Weights of a small transformer language model.
Size: 14 layers, width 192, 3 heads of 64, vocabulary 2022.
Architecture: LayerNorm before each block, learned positions, biases, tied embeddings.
Training: a variant of Adam for these matrices, 162M tokens, 9882 steps.
MLP neurons of a small language model. Each row is named by its layer, matrix (gate and up: input weights; down: output weights) and neuron, and shows model dimensions 0-191. Each number is 500 + 25 x the weight over its row's rms, rounded and kept within 0 to 999. Numbers have three digits each. A neuron's up and down rows have the sign that makes its largest values positive.
After each neuron's rows, "fires after" lists the tokens most often just before its 100 highest values on Wikipedia text that the model never trained on.

L6.gate438:496487535534449477514508533479487512488497489502507476503522501508480483519502566510473482545485470493462461543507542453500439481505533497502490476509485489485479496540477522492524504515479477512485516485514495517475462492489485520521526477514503484496491485457546474490546541466477528503480472500495531490508514485485542523470472496534462456489502492505457537510537499511498536571496466526514523528499450528495540513514459573524456516513472481490513496460471537523533505514527536511508500475514493483504517508484497492493478459518460501463521475463498518514531520513497509481
L6.up438:512459483543507505494506543483500551506485495508499495508502511516461523516496489524543551504510479506483458506536524487532495510523500500513465483476517497526468476500510484507459513480538524507494510555547460515498469538522483475527527505479514500536457464499538518494512551497489539526480508475489478527547474514482470487481444491505490494483526519506506523450470467468522505531511522460474452511487484478517565517452501491497527509484488486468460493502505512515476521500480526487452526509525460494473517523489516465531543544509501539491497499528487454520494514501468481447
L6.down438:510523466465441496478509474487492457525483500515512498516513504455491498579504497508459522501552525495532498452440502505494518483457520534485550448522475517495499521518522514498485498507482515481491503495512474517503523509476514500474440483495517502516564517500495541493479495465521462489536494471531496486488494531483495519445521492491479487504493518500498480539514498495505512518538490477486550518541482531494477491491536465497513506486490505501502465489504470460515483477510470524587542500485501501462480473529534536477528514498479515458537498492473501514494471477500501548
fires after: "-", ".", " sim", " de", ",", "=="

L5.gate27:508467502484485514486521481494478573522495497489540520488482437580482462541513504457509508492474497533494479495492471477487560525529486506467525500505526508493506485550497510442451476503489503486480470513498489444510507468522524497494496529484517531526525507518463544514501525469514473489525500492476466539513504519497476496511493497552490497502534500488505509515541516475466532525462498481503453503540464506495503462521467566521477495511480508493495526477516480520523488520507473456517524504504486486511457498506520433510542532488491488472514489515527496507509485547477512490
L5.up27:486518513503515459553504484447511509513513510529499499519512487529511485488551521534467515511515512484514483498497530496506475495480486508524509553502472471488459477481493532463526493496499482512467504499444490514493502440512537555473483481547481556511504465502464523521550511513470517493494442510539510472500505527478428485519530484507475492481510481459531512498494475532503493540497456532456520483494507519524495514524515481452468481483502508496525472558489511506465475484509510476518508524527493531452492509471508472535505462493495520509529540473483546485493513463494521488
L5.down27:489489524454504482454471502504499509517498527506510472488489504480489509481484493547455488533489536463495476518500524497526492494547476483511508511495493455481541492483549516465499540466502514477490527456501501459517518495490484497492537502503512485492536524501529441476512462544515506547488497517546480534492472454520505535525483529511482468526538517516483492510491475499541512467425496493471506524531525527520518545500470482551528474508473520478549525508513531546517496480463482500495477513510469501465479472491499539489491478460501509517504506502559508471525476513439509500
fires after: " is", " was", " a", " became", " received", " be"

L5.gate26:494517549508483506524482484483486503489479489505444510589509551509518536521466440509489488491463460532502508512461482492538472488528509518418478511508470460517544517484538483497530500496492508502489522508493505536518528542527481538495533482492529532487531493487530499493521499518521475496515520493470505456487519495481539500544519501542498473518549513485512518496497513499510517503477492506500501500525468496476516534465530502480475477510519467475523497513526463505532539502451484519455475475473512502536497536477488552493522525489473538459500493520513476466522518477490496473
L5.up26:485477511500496556447488441461522539527518450504466524555536442546521492550485558470465460514475501485469549498495494527512506485501498507513496485485466499483489538510505517502464500502523481495506538485543505500518528486463501524497516476489527469495513511510534536474502493474491507492481457514507500513498458445482516453484485465513543539501498503484529494500487456498470511515468477516515506539537485500525479488495548505511492518540508486449498498526532478516518486499474473471462492507483524491550482519480515521470515510497521492528496497546461508508508527491517469472
L5.down26:526501468446526508508458501488513512539521464484487485537507500517456459519461514465499484483486477541504533518475523492497525523470535522512465507497471485502500526497531487489499500537508490458492512509475509464516466527481534482469486480528553468497530528517489558471513538470501518476512496503474476499483486523524547534455471510535518503515507500476534452512527541491478490498480462548486521537553450478474503500486499523509503528494486502479524483507486487519467475467518487481495538513494481527527501499524534419531477489451493477476477502532494513523498475497501489458
fires after: " M", "|", " T", " W", "M", " |"

L5.gate69:504493512488489465490509505493496554503466501479523499516456495467511514526530481494486465511488518493527545541477534526524470523476516483490504464508480483479505470505467496444545478541507519473524496493519514491481456528498467540496508513549473541499444467527521490480470526469508486514538470511508447556500517505490467516496471470522524492476524503489490522498481485467501499483484518430509456457518467517501507510522491500498450557470490533508480529492461493532525512483525497482513495505481497495534457472487518552486503495505508513478493547473483494541460516531524481541
L5.up69:480557499468522520506518521504486514465453500486489466505471535455494494547481474490466470506485514490464489529523497481491471511506509494485464511465461516460518513540496484446513498551481491521558463485496477483533475519532477501533465480514508494515470489522524497480558497559493494498478540531465466513514523511536488494496488505520481526500520467478457484478504505509505488468502501491528530479512513518504548467513492453506500485490488498501486476523481472471508524507491487549488521555513481461536476483480535490568486449527490518482550504527509503536505481518529529484
L5.down69:520451483510479479508479508534537543510532502448495523508492494475502528510478534507491512483494476495510520514488473464517501510509507499505511501479487543491507536495482438481457482487463491484478490493516493517526496522550529500506489483535487507503526444500508510474477502561512523492490515521533509486477506534479495457473542492498512499496428463484459529501544459514549465531531472527470458449488503528519486481508513474472502539524521538500472514519484490550515467512502474463542459475520479503489466475512503486472486509526512518497508493539559524470524465490518519483
fires after: " s", " th", " S", " w", " wh", " ("

L8.gate233:522517551498527457462506426522467477520528491494509524527520511463498508518455526516512504515495501506460501495432489485524490516531489518522489504501511515525458512517495459490528487498462507463512478504488512509537526485485562478480497505504504509472527468558494504527507496486482476495479532512502513498486514466490537545523494499491511490465515537506505465539425488514496475495520439482545492541502490511450463489490514511526507517540520475484533530492530498489497498504486492508490468475480531506490508541415494510453531492484488511534492521523527514470502509526473510505
L8.up233:526502504487531502503526459481496520498495488494520491522526474527505438506531497530454500548484500512515527498453561529516523524511454478514496482524495516485461483516536537503473511512500514452517485452515496481479494511516485490474480496533466466520518515479506488458519497517485556475502476496489515509529480504531531472539531496494483512499542531517514492498467478498461498483529465466519514489531537498530542432479487500481426493533509471506500495505497473533496481488456482476459509495448507519517489474506527515488477505445475496515525549494515550503466500510466508524
L8.down233:494505481509514517529517502515521506484478535525479476498483510548468503500454507532508497486512475506530551519519467517521521550524487495514527478458489517527520442503509488498493545467471475503501431527483507506514504490555535513489479479465536502465520508494524471491465527492459484490501539496540502514497503471496486479491513484528436509498498532510554526531522551494461493497481459513500478479416468538505511498504501484490519492479481457503511537489523506488464532477480480546475506477504522511483447491539480519539493508553493523499507463495500491478459511496500518491
fires after: "ad", "m", " p", "p", " sp", " per"

L9.gate169:494481512478504475498502501504491513554527522550512529462458471491560488533524520528528491530480519489520550498504488475474545530518462476501480462531501484473525471495485500514480491504481482533535502481494490484519517528522532550449537478530504496563441496502482470461531528480523500495514520529502473482496502487516499454495498501492543482487490527483492492524485529491486507487498508484510465479503516458551513516499479458565508478457535523454502496494490493470467512505433495521482471516491540481498510517503484488485488526490496494498523518457464453479515490495449483507
L9.up169:453509514486485491485509519504475531476495456488518524481543492467482501501485499521480481498509480486507525486471534479490496501498548503475536474539514511530518519511510510503495501471496511507514492498490510529520445550509508464528525432509496525503517533535518492445499514557484505506478422544535487494471524515494566484517484494468456518480556504481509478545507479489457496493476521494448514495520520510518488513506545524498511453473475478541478495572521495502484483540516506467518507496514476518484511477502478511477506494510528511552501473479477498489510519506486437478
L9.down169:479475508449500505546518500504489473477481526555486503490507483489502485586472466493524505505504515476472510485509477528476494490518457516486470502495475487458459538489520515489517541488509479509499493536497509494494481464543485443505543487578506511542480472523497496504525558509533498475473527526498515501488476528462479452499491475500495459485524521541517534513464454515570527506556500498491510482517522510459525514471504487491461510512501500462518471522503515560464502500529496472474472484526500497518535490486479508488467479490499537519515474502506496503507518481498483496
fires after: " p", " s", " P", " occ"

L10.gate264:477490530493490469531539527448490525525488483500481491496499496520499482519473518502507496504497507533504521479533451503468543542485505535538534468547524509473504502495515469498501491450496535524481483455468480485546484492525507505485504493496539491492532481514496507504505522454536527485529542459517468446462496496480511523456505515553486481496505562502525516485430520540517536539493528493515464470530506549508503504489518512548452535509463519503518518509516524439509464540501496526495479502487512530499499483525503454494534493478493493482473466505464493490496499525517498503
L10.up264:480471489474498526470489488498526478465480497497526468481522496550547503485516540489484510478483511469502530559527503469489493492497511525508438492477495476577503506501505479488478444570497468503513449477517513505522497491495474503533507466477539514509504496492491528483544500515482467520507526513486509502500524496528478489460510531502504471516509546490479521513494480504502487511512498519487527538510463488476486530472515472513481592488505476453479526486512514540484480484512539460494515486498497493518510499528518489529509499491507460573464501474441538490472511510542486492
L10.down264:502476488468501533472510523523515502538481542484560478467488516520478492440461493512509518494482479485499466534491530498512492489481490501473475486510499524504495504505495477517504495494480540510469494496483493497492507533448523523479489536530492517502525534483480475525491468517507482465508485531529456484493533550497550518485567525446489513537494500534507478505504543517488484491531530462502484483561503493477510513507472569520495499485525516535502528520541524457484500510493479503442540499475514469486464436528498472476485482437506525493473485499504537475521484498475515504
fires after: " was", " is", " were", " s", " he"

L8.gate169:539519535445476465508505470494486492510505485467541487514511484500505511545543512511472518522531495504523526485492468517504460480506472492509474518545447476508496469487533479501511496488508545489533515525502465478492497507558531477462485520505509481463480494506473448493496537503522479475504488521491527515443491464480496506481474465530485485525506516492468468538463550543502493497460492529486450535516534494511489483445485530550497515483557510482510521543519470510508511491489509500494512453475507493469547513490464520500509536507518505539553471509469463472490509496489511516
L8.up169:497500467483489507496485503457478466507526480470498493512501515477515488515490521471494513512538511552455487507474476447558471479482480460513473522511499523560503510464492488497514484488494512531530504490470481495502481509542514482463490500498536480525507475541494502466507478532498483501509534536492504489489559480463506510506509503542543555490512533497499504512515510508472515506469456530497555497516493491462522501522486501495484519533485433490459546494497546522517513455500511514463479509460475453509506490455503481507497524490476520516456537498560473440475480512492498540
L8.down169:507497449487486499517502519488518505474510510523500507464481528483540487503489506533567476512470495488479489466524484536503469493498490508492480503460528513494456489464539507512498459522477480453472493495502536498518482472482515484491541519497526495463534535471519500542516429491467493516499488503519509516511509502484522494491520532513539491472513546500530502502554519475468499498475477536572492483500496531508483520487492512506511505491526481527472492476507525460510543508534520519514534528492512529515541488456500461493421475470485536438530474484496520453525524488533480483
fires after: " f", " pro", " sp", " Rep", " count", " inter"

L2.gate492:515488478453509488491471544528476498533542520557486491522469496464465481552511543506534453531527522487505545476521463502507517493501498520505501499473495500458496490531502493479491531466531509514502503574514514530519460514513516518488489448533456519455486537496547504462533511503479558493513518479493506488490520470504489476495489468463510494521472495493499508505478473472488522537485495525523484488533507558519464504489513493489505490463521460491468479482535477499465495513500477529546486480452504462507509527484492517492522512475503498497493484543493502462507465530545504450
L2.up492:473489471488481527498522498522451449489495512498490529533526486480467495501537467489530526537509506512495505498466480500511514537499498531479506469469481511513530472497450477432469480540507492509514498515492474484482548509458466478482524501476491511535553535555475516515498495499500535519430486497447498533478511531564513461490513499508541528520488531521552495528474496514467524530497541510478510489481479555497510497474516519483485528495502489491521466495511465470514463477456501499514492486501510462486472512485517513495480467516464507499560479487503528533490501489529514535
L2.down492:499557497483464477548535500525483489516484494502521543505505543481451511458516486533520529495504455507475500492492491479483538451456483501543497483541486469520557482480500460483468527536507475471504493464502485491500520488459522485460500504488488464484514536526494497498479460518488483520506467452483502549527529528512501495459492506500520482526500535545480482492494506552493501502525536508509517498506498501499544494502508508506472465518507524456523505517464482526493464499483482509479512517482517516485451525455453497466479515484523528516512513560456503541552534505487526525
fires after: " writ", " of", "th", "ro", " L", " M"

L8.gate411:478477466480461450557510474501517536529538450503489505448487488482552487493461513491491448529488524494483444495471508517525481494548495487474490522535517505482497494486485454495444492510517496534550508533510489476484501522526507532456462500516495475531506454497520470523528465529513495537498468493477508511510475513469524497539470484494484483518563491501546511475480505506487510531502503546501523517459540477455542488492492516514473504467469511488486504496492488482521532518546505511513461529455497497478490452514501494507528503543504476495523506495466531535507494514485475507
L8.up411:463501524518483525539542520491488484476513484524536466500534506499534462508500505515526530480482494504465492509503502515425482506487550498488495523502492537522532437492494468499492503479504536561468533531516468524504463526480429483504479493531521472546474501516498478485537557499503504465537489500519445483519530515498485494461497531506493488492478511495531477513460511496500482496522501488499495446521502490524503493519499475523522467481510484510488514496487519474516506469497482472454435457487495478504513518486500520521515490531547482508499508502466529519501543478539429486
L8.down411:527454506526492510474489522515479498492515481502474485497488502489484503520498525478448480511485480549513433520472534544496484484487495533527517474504513506479517520462488509564465509508469482481498470534505498502509484497500466542501495485533529498508518509504494500478455466493491472491465529507526503491496515467490449541517500486551538501493552475445525478505515473513477507486472492532515510492515541463504480522547509455511515507485528516558501476510427528488513500488458528475527522468505538519496489502504534522525457469541478477512535495513473504497481441499493551500
fires after: ".", ",", " house", " res", " up"

L9.gate52:448483514519455534487453496520488538485467472495483474523503497479533507552499525478487496526487524499516476541515525508504505493522488484538481532457510495478458498499515501491487502487495479559474483466501475518543454535542493506454517494545519504512498507526522466506546554515504552518504456538485492494492466479506493479475519516492497481496511486505478491488529504514512518485537587488486485475486483511501487497522514499528474485493463475531487517487485535456500466507477496538462456518508517520528449471487499512541525479470466452532517483473474465515484520494536495503
L9.up52:519520516519471456468515455509511524487496499510480547509497527441449483525479497505479526536501511481527476502546557495470525542518460533471511503501497504470505485509498500492527499503478490493511581493525526544501465494538483484491487534484489510488536487531456470529511500536465462538494513485484483500501496512477509501523521524502474450491508508521536502489497476523474462540507486501503527509484512504459549453488482476514548486456469479505531536548498534511516493525474477507471499530481508498546511484485491515450496505485511508457507530451485450508488509490505514471
L9.down52:512517501465503543502509474507480513533484527531490541517535469528498513551467509501493537496520486477505475523532487533513462520432520522500495502482466501543481477484492510494475478522490530504503516544499515485541484507497443486504527448520502460499461479493517490502524484515510494541470495495488524492487461543475519514491500529488512501502499515502467541554495508489499439516465482471511536475496475531464506552446494489506474520522526487518530495505496503520535493514515506474503491535555439505532513509488456455484474466508547481500468462493480537512521500487472467523
fires after: " ex", " ", "–", "-", " In", "."

L6.gate499:481527490532476497467501513540502483474520530506502502544544516495476490462452463505489498493501495481516491556542514514463494496524479439531506492474506463510499493434504506515536474531488473540517523506503543486499474542495563494518526524554519435494504555472511528513514441510498478447504478528524510505547514485465481487501497474520534493469479480507471475493511512466503540470476493513489534505531515504496519513500508527517518500467523530514514462538452493514530480511511472497458496486480492510506554462495509467496464478509480484500506490518506496521509484499496506547
L6.up499:486514479531499505503496444494508502501539485590512521490507504494490475496488532471493490468531500449515504463487506508465520524493464555490506495473465499531481545493541474564498508503456529502486497496502497538478511487495570504507502502508496472480530499506488471483488497529533464514469502487535509491505479508497517538510520505499484507438477469532528534504483495530517462513449482477475551485525473433495474500493511475545497491479485514497506510544527487524465467512534490455509487490506514542547513482495496469519508506476533477469491519511500478472493550493512501464
L6.down499:524544504464528498542530519485443539465522510448499467500492520519483503531456532521492524504536520515491515493506513467513468531504503499544500503527455515439513497529480465472453495507512495479514516493520467509515498520537512515490481490486501493561473511511519481486512535485469496519533559507490547514461443500486537476492481487488489464514495520466494433496499467516474506529542511476550483499492562480519491503525489482483457524505487446469505473495509509493514484470481520519515511478504472481497486520482484557536488498518527521541507463502525503487512478494492487488
fires after: "–", "."

L5.gate259:505476497542465505473511515446517496527510505509461508509543550501492515509474464478497506501514503469501500513493481486539502467457523524482525495470487491488544506481529492487483490483482556529502496501512470509509480558474461536571454466479485521512478516527513509485536484504523491468539544492509533502496525482514532535536505503486471518515468505472515491520517483499474501484481489483506532436545490477489528500428470505473470516529501463507554514537521520542525476509539516491453475528517479488519473525506487539516559478515480519480514507511506485514498472511480487501
L5.up259:535504542534494466485500584523482500511484488511472497518494531514503506486499523502522525511471477511487511482501474531492494479483493485444482451507505451537515520543496477483547494488519529502504455482509483514536463517527460496540489470514492541474508466491475467464452490517486511473532502488503526499483540515504534485494443483487501471487504481511484520476504550509505557484521513487477502498494507497476490453521495494517526463508496488515557508513479536524474494527527531492455471513491498467499523502497502550517467441493531517482511506499494546448551479466499468508
L5.down259:507496523527537487459466492554500504495480471492505524519499492456509535447494510466490514528485510493503510448499493493487540500486467502474511495481523553488534481532487553498493491510474541466523495457493520462502560481567508484510533472532442499485502515504536539474496494480484486503478509535518502490513512500478465520485536505497512516493501520503466497506457462503480522499503522513496531517494473533517501470497463504486470511488493515502485550484520471460496500498532481533544482507449513504561497546528491514418520503461518530520486463475518502510510503460515500482
fires after: " s", " S", "iz", "us", "um", "al"

L2.gate49:506506511508503498485470516541491465482507500521488519495469521468464511502536484524490506515479519482508518516488521511542492496550486525478491491542498453515531495482494487550531541493493443489501539509476471529482504512518486464505486528510511503526528499542523481465527490428497546552538498488502487522490524470508501471475448466502505501461479516501525533509492500500501518555527448503489521524528488485514492508503483469458502466458465514517485520488551524492499462457483508526535533518479502528537518464515467482479463496433452488531500495445496523493509491474516497515
L2.up49:487456529508519487496523511472442459477517494500468545517511503484493501496572481530490503513519503510459524519529506466473482516532458556555506520539521494495516446478501539544502556456528548482533499507538456518476544519470486479481521498491488497499546496518526522475499493488500484493511497541541517520496518482514520484498445512490483542542516500504523509456473500508492530498519480506512490521495468537482520515486468513504497520530516487508483543496488441509496489487485470505502525518477475508470474481479496525523519484474464500557497455484494508505467476523470485519
L2.down49:520505528464495502503508488525480472540477469516509529499501479473524492500558521496524510500508538516521479505500532459489531509528493500534493455492534461455494465531504498471520518496502521494492537473520480486503502506480513533526502493467496472547515479518499531457502488435483468539486486506547514486524496481526524472525436538521505539547442443492473516513464525492504535504494485504508531486487521485516490540508475558504475479477514498545467529484443445485485526501506450487495488530464520498529502490469494498528508468505454542500508494481496518517479516489495511502
fires after: "th", " pre", " sec", "ro", " Sec", "oc"

L6.gate248:533483530464505460542487510490481504506504501524499506503506491503496466500477528502472527523526491538504505539455510487526491516477514505482474517503466490514522509524491502490542542478499501468532468424508485468518527508484475520528492499492482489540538499481501499487456467484454483540528519507551508501509521496513518501498516468467509526505560482499522490500515510502466535549490466479518507471532488502520480516510472507471444555508498507497500488550546496490534512473492463505502462463482532475556520509477504548527492489473531524472495463486491489457515519512539435456
L6.up248:518533485501503472483518468476521483527484531481487477438547477479495508518472526502461516504500469482474486501518485480533573487462468474486525462506512509477500476519510459477548539515454467543483459495507475519550482488540513482481523506508506472495540494500492451477530490483534501483493509479541528490509501492524537493497481522503497482456488478515499485536526507528504516503495500463444569514496534503475540495480484464510479475455502466505526513488454499508463476542518482546461506510531532545520489483505484492507505484526496497504498513507518457509537476500511473486
L6.down248:508510553470544525486505514493522515486531510500479532517495463469518473495493478528498502471484526544538495520485574508510522475518500490480500476459478495459536470522500492553512487537457508491477464497503534506472485483539532522534517456496481514507452513496517502522460487492493474504500483515481545470504500488482474485471485502460491497499455449521482496478460530498502498484495517542486440514538510552455527488515512524495482462531530513581484515479499513553498503458492502506513493513490499510471528476504477526494497475456496487554516503488541516510495477505515479512
fires after: " s", " v", " m", " ex", " S", " w"

L9.gate7:444527507447506479508520496522505472506466495483485501477472503495524553513524512490542523548498526480507527530523457482508470542514489508516544477537482473478514470496477498518527506467498461518490520514508503500525535525501495507478494498485528531515483531497526535466500510504540457497512524469469533470521492500439475490548515506486487481539502550512535509539479504549518508462474492490507521528489532462509502508486538494461511483498482500476443544478489534491500508470441512516472503482492485491511469539503492471475491532500475467519479511552494467467505470502521493440
L9.up7:480481501508485494465497480507509526514483461512482493476471528487459503488523497500533452499501484528502475475478497535507526493473495455530517548500520511458483480505522516520513508473462532467542489463508444491491525529504451489532502492468490513492576461558505534456507502464479493485503496493487508525527512494537497517506512453474519439514534501507507489544527437523479490472494479475535518476488511525519499479482477499487499519501515471528501514494518535525510460536533568480519535486497500505485493534459478518494521562494530549474485504489491485508496535511517494485
L9.down7:515501514521491455521487494525546523523536508514482495499480532497499483547526512527484500501477489536507450502534495479523504514514512501482542474528491512480506474512506483517557468516521480535508472552534506470462514467483505531484527505525501500491471477549497486548478487524503493513473498489488492482450509533466502533466511450506456461530473508520508498471497553550566509463509524473512523506462483494471466515510495459544505472464479513498478523473507497518483512483502458463533516478524446496516506491510518536484495484498531472523510482494496440458487479524478534495
fires after: " Ar", " M", " ar", " m", " in", "ag"

L9.gate368:557459489490456523465512512529490494515460514488493503534450521492467467524507501490535464505538512486451529539491474482504509525503546501470530497521480521497546501531499518477514552496522470480476446468505522440519457531473484472545511473472548472490501479537525521489477490501521452494512519486510556471549467495512519497490490450510512521513527497474457494515513501499479486529503516475500525499519501462532505527495512466520499512481523483492458556507495501513522480496494517501481548523467435503502487498489477522505501546535495500519490519520527494486500484521501477488
L9.up368:523465498483502511502495500474528472555483535496512463519546488525502510496557494504485449532479486487515508505481506472525550493487522505493505476532483518535477535490502521461499475481480512499523445496483541482520457489529504489516492459509501522521514491490482499540496465507509509497461471514556510457502495483500556486474455483468516558481523496512517486514542503458492475541500533490431514512498514512548552548495502509467482564505513496497516475469468495510519513531489507513429509519514489510499465506492506466480465477507511484542501491478542488506491478501478496513
L9.down368:523506511476472497493562512427519500516512470499487456533428496494482493527471500487485486498526502484507518542517515498509524466514514459532488496479500458448560498502484501494489501473451484515450506521522493475510505565530447512529473496501477462519496508472503497499485490533526501457487496495548552520494503496526507442485524488526523492511525492501513468504534500507532468508457509529472547471486522498516515472505475492496533488484523492518502491528498521512490464512508501496504494485466539496469499525498460521459505506507502473520527588536475493490490501525505499529
fires after: " S", " s", " kn", " we", "u"

L10.gate297:559517490476474456494531507483486544504500514531509480529543544525469541527489524480496495498525504497528467514508505474505506574468507556497528469509494547531473447546524482461535484511507485461484499483474471499487457508485545476530467498498524475510502502510484489550505493493502518509524476512483555467498458452501529505537502529491473497451524523488480499489525510449457470521503472523541513523519485491503521492473493475487501470481506457509510522489528475498481488466489464505465509518533467471487495527544492501484537490512473486473488478512508522492485463533505504497
L10.up297:502477514474532523487502474515520533515485505497509522478513491497528468552500509529452511512503495491479441504492467518498545553481511489530508478508500514484508513495524503482480507487483521482492485518469515556477480447458500523508544513494468460491477509472469463461514505528462470498471449518495542478509493503544529496547514492487483515494491508473549504528474508517433529519487499526506478489521498471522543462493529502508527449451492482534509480488519481520462485517520499453458542487523510563499520502514528512439482488500496487522499449479477508488514511534500470516
L10.down297:511483481480500551529500510538493429459550517495510532513513529513522537444495472534537516502551526500496521456515475432508444485503491496514454501496519503493488494520491480526491508463492452502499506510537495495496523564536509504478507495516484493494508511508475479520482544500499483483533511492527426503493507516460476448512497525553543506520492525503483502487497478462529483472548543508477508498497489475481455502526503490491530485507477517477471514457508536490503518503483457526504497494450532453522518490492481503499466541513517491492501523502471479508486519502492510466
fires after: "m", "ot", "ad", "n", "o", "z"

L4.gate1:484495495449520502484508501501551510510468460502501499506493512469548497502528483491465499470485501516529509493476506503497505487479482502485505480464525487518525546504528505466500490478557505503515528504539524527500495488507495481443496491503522475490512528520450500514449485517493496542503467496474546466509476526505534533506521437479464525522459508491512515453528457503528454491509462482532479516540517542533470488490496458457484496505514491480507491511498528476484476552472522530524460480503482523533542508458498484470511498500482528477525495479551448499433510541508477502
L4.up1:490508508477500505473527485483468523495538497482448492477508473535522510482530545488468455533480524492501533530483486512505498492542505504497480504497497468532492529519471465507526472511486504492503514481561499488510495481471483523501479527550484517528512505494513489499498524521506550554522503484487505488477518489493487537516535469494523457505510486462532505525502540537485504474483517548512494510553469468487458485485549513513476460435514531503493466528543510510515482548511470528500503483525488500486540501478507494524489475432486431538492465477507474492513549498510503449
L4.down1:508482499446445536509548519511491462501527534474542512497520512503490493496473484496522522447480511484523564499471503516502504494495512458520526512472503501494540522491502489534412484526554504499498491481505455506501534454528522493499492481528516504472508481467525512442501491501490536526496461520497490493505490460489529502519507537502483520493478535521496454479515480501510514484491458494543514507519514548490537569499463503496522482500503484448536487523475466526498507498477499487469510513553510492514514500497530493471476506520541482421490472521479488508485480501485508505
fires after: " ", " |", " P", " M"

L6.gate330:491511529502483470512548506504485487518496490529548475498492513507483486525474494483497499495498473531511508539491520446482509485516500479571527493527480500502507535482484479491507502527495508509506479476485486504523490517478490485461515526547427522532524486542501501486521543482485458510495495513547478507528486492522521486496432450500528487486481460507496481521463522476461492511518502527481485453494498499490529546498524539501490542493475465500442472525530515485506487493482486518508488538457459447486494510526508541532508491441505461582526476497482524500527513507522499493
L6.up330:508479527487471471495508480492464476522487497490483451469534509506480497525480509497527483549503486493464519480544525477489439525525529506506490474509504523480540456504507481495534475516497476542544488501441509468503479500478509444503482488533483518479519488524493462478506546558492481547480510490489527532581500518532494453497494546531514470514523492523473476553443492512477510474476512470471470500512475537543518488507482500489506495483499509523471497529533499476525503519537473521473514524485510450507510497493516514531469512479524503496515499524484540507501509539459487512
L6.down330:500494450489487519518487515456516492502480502492479490482497446493515512536536520547513518506509459480483501519537496512500467485505539508543491496470523500483473513480508502473499499499483485544473506465513490501538495518499536472473533465479512488538526521537476558490495484501473486442515479501536482497474494527532496489487458484507498538488499550511536504491497516483498535495473496473473511480522551540529484547507499510533495464514499469486511529484447498538444460510476507477495546482547495528513471520492468468540480501528477530475543534492538464521491514489437503482
fires after: " p", " Con", " s", " trans", " re"

L5.gate328:503501520487521535461508478467499497504527466505490489467482478470543467476516496499514506502498497488482513498551566478507521484553507522499531526506497516531504484501508431516514536529517495489561496512466492539505512497508529499470503484529503496467455525497461479490485486489526483535523533472484487559490469489507479515492494493474521492536547489504558508509473508498498507493522509466482497510473530501546465487415517504532509495484535507538484505495519490492522511519503527482450528458483517514512548448441520502506508494511465508492512500460502517469529534518468462478
L5.up328:526493503477505496466470527489516542504476528519483523441467529496510525467547468467522479534504480511470510465498500535525445445541526498494517515481492500522482486509474480471542536518472536484529500509506462485497480498502499476508527457450536502513544484532477537479506499479500496489501499473531520491476507488497452485468532488501491468569489524507471493511509478522493519466491504497545533523502491514508487539466512486502482502492549508491534543505524485502541568471513518527542486460467546516523514491458488470520492505503498492495494505500435464486496509498525487492
L5.down328:488461489496514482501544494489507496524508481487506530481508526526511514507531522513498540507487491520517511538493446515515551501485506533478484484513507514488469466495519461508504512484532468507472490485492496523509518524507485532534487525528495502531519503468528457485582483493512518473489494525506524466494498485528468463479562513460490455472495493525514574434487524507519490509518469514462470480518495494454471492485505511515517553503486496464481465528484505497467485466471487487509474514560486497481462517493550518478561523463503510450469507487458501509510514512532494472
fires after: " ar", " r", "R", " Ar", "B"

L10.gate504:489464526518504480499483507504514490525533491483508449478521483511468523480460525519480477516523485482490498521463496516509480533514531540451470485472511523559495505520445490454510541465481559494479482472517493497518520537545492493513507493495474484555508487505498489477497490459509496517504498511444489471498498551509497505506510466507508454475501513518494484532493479489502500528538513500515509522522544468518543446499514510482496519486452493462475521477503498489526503510521500505463459481448493488495526485518480493528490491527474526467473520530521435499537481471551443546
L10.up504:488496457524447507503464513504511523519474519516476490494485504473499479530477490482435482525456541501481504448503483521531518532488487501456479544507484498521490530527517525480531501459457512512504527504483476490548498496516439519457546509520472479500472485512503457432549523500485489532473525504474492512525511505491484499475472435513493507455535498530482501554502527508503467503483479526483475485511521484516485511478498514488496494479532500493484473549546512468499499553501494501508497525542499466555504445509495523518468483494463481515506502478495490534466500503498513466
L10.down504:505499501497464513529503532491479499456519509509501502472501517533462527519479527494560517498496482509493527520517508471493499527512510494507516520519502496507458506497519502544502493494505516488484487500504457561477538528508537472530530528490511483541468486454468524514513464462469487511497508528508540486478492471534545549454507476509497493496513460498441480499476498505467546448479553506483466495498526463542483459477519530521547493459463525516495554494491478494461520493488506452461532461532484492533489445514478504511491512447517487504515474504491524477522495528490510498
fires after: " s", " res", "==", " S", " Res", " ex"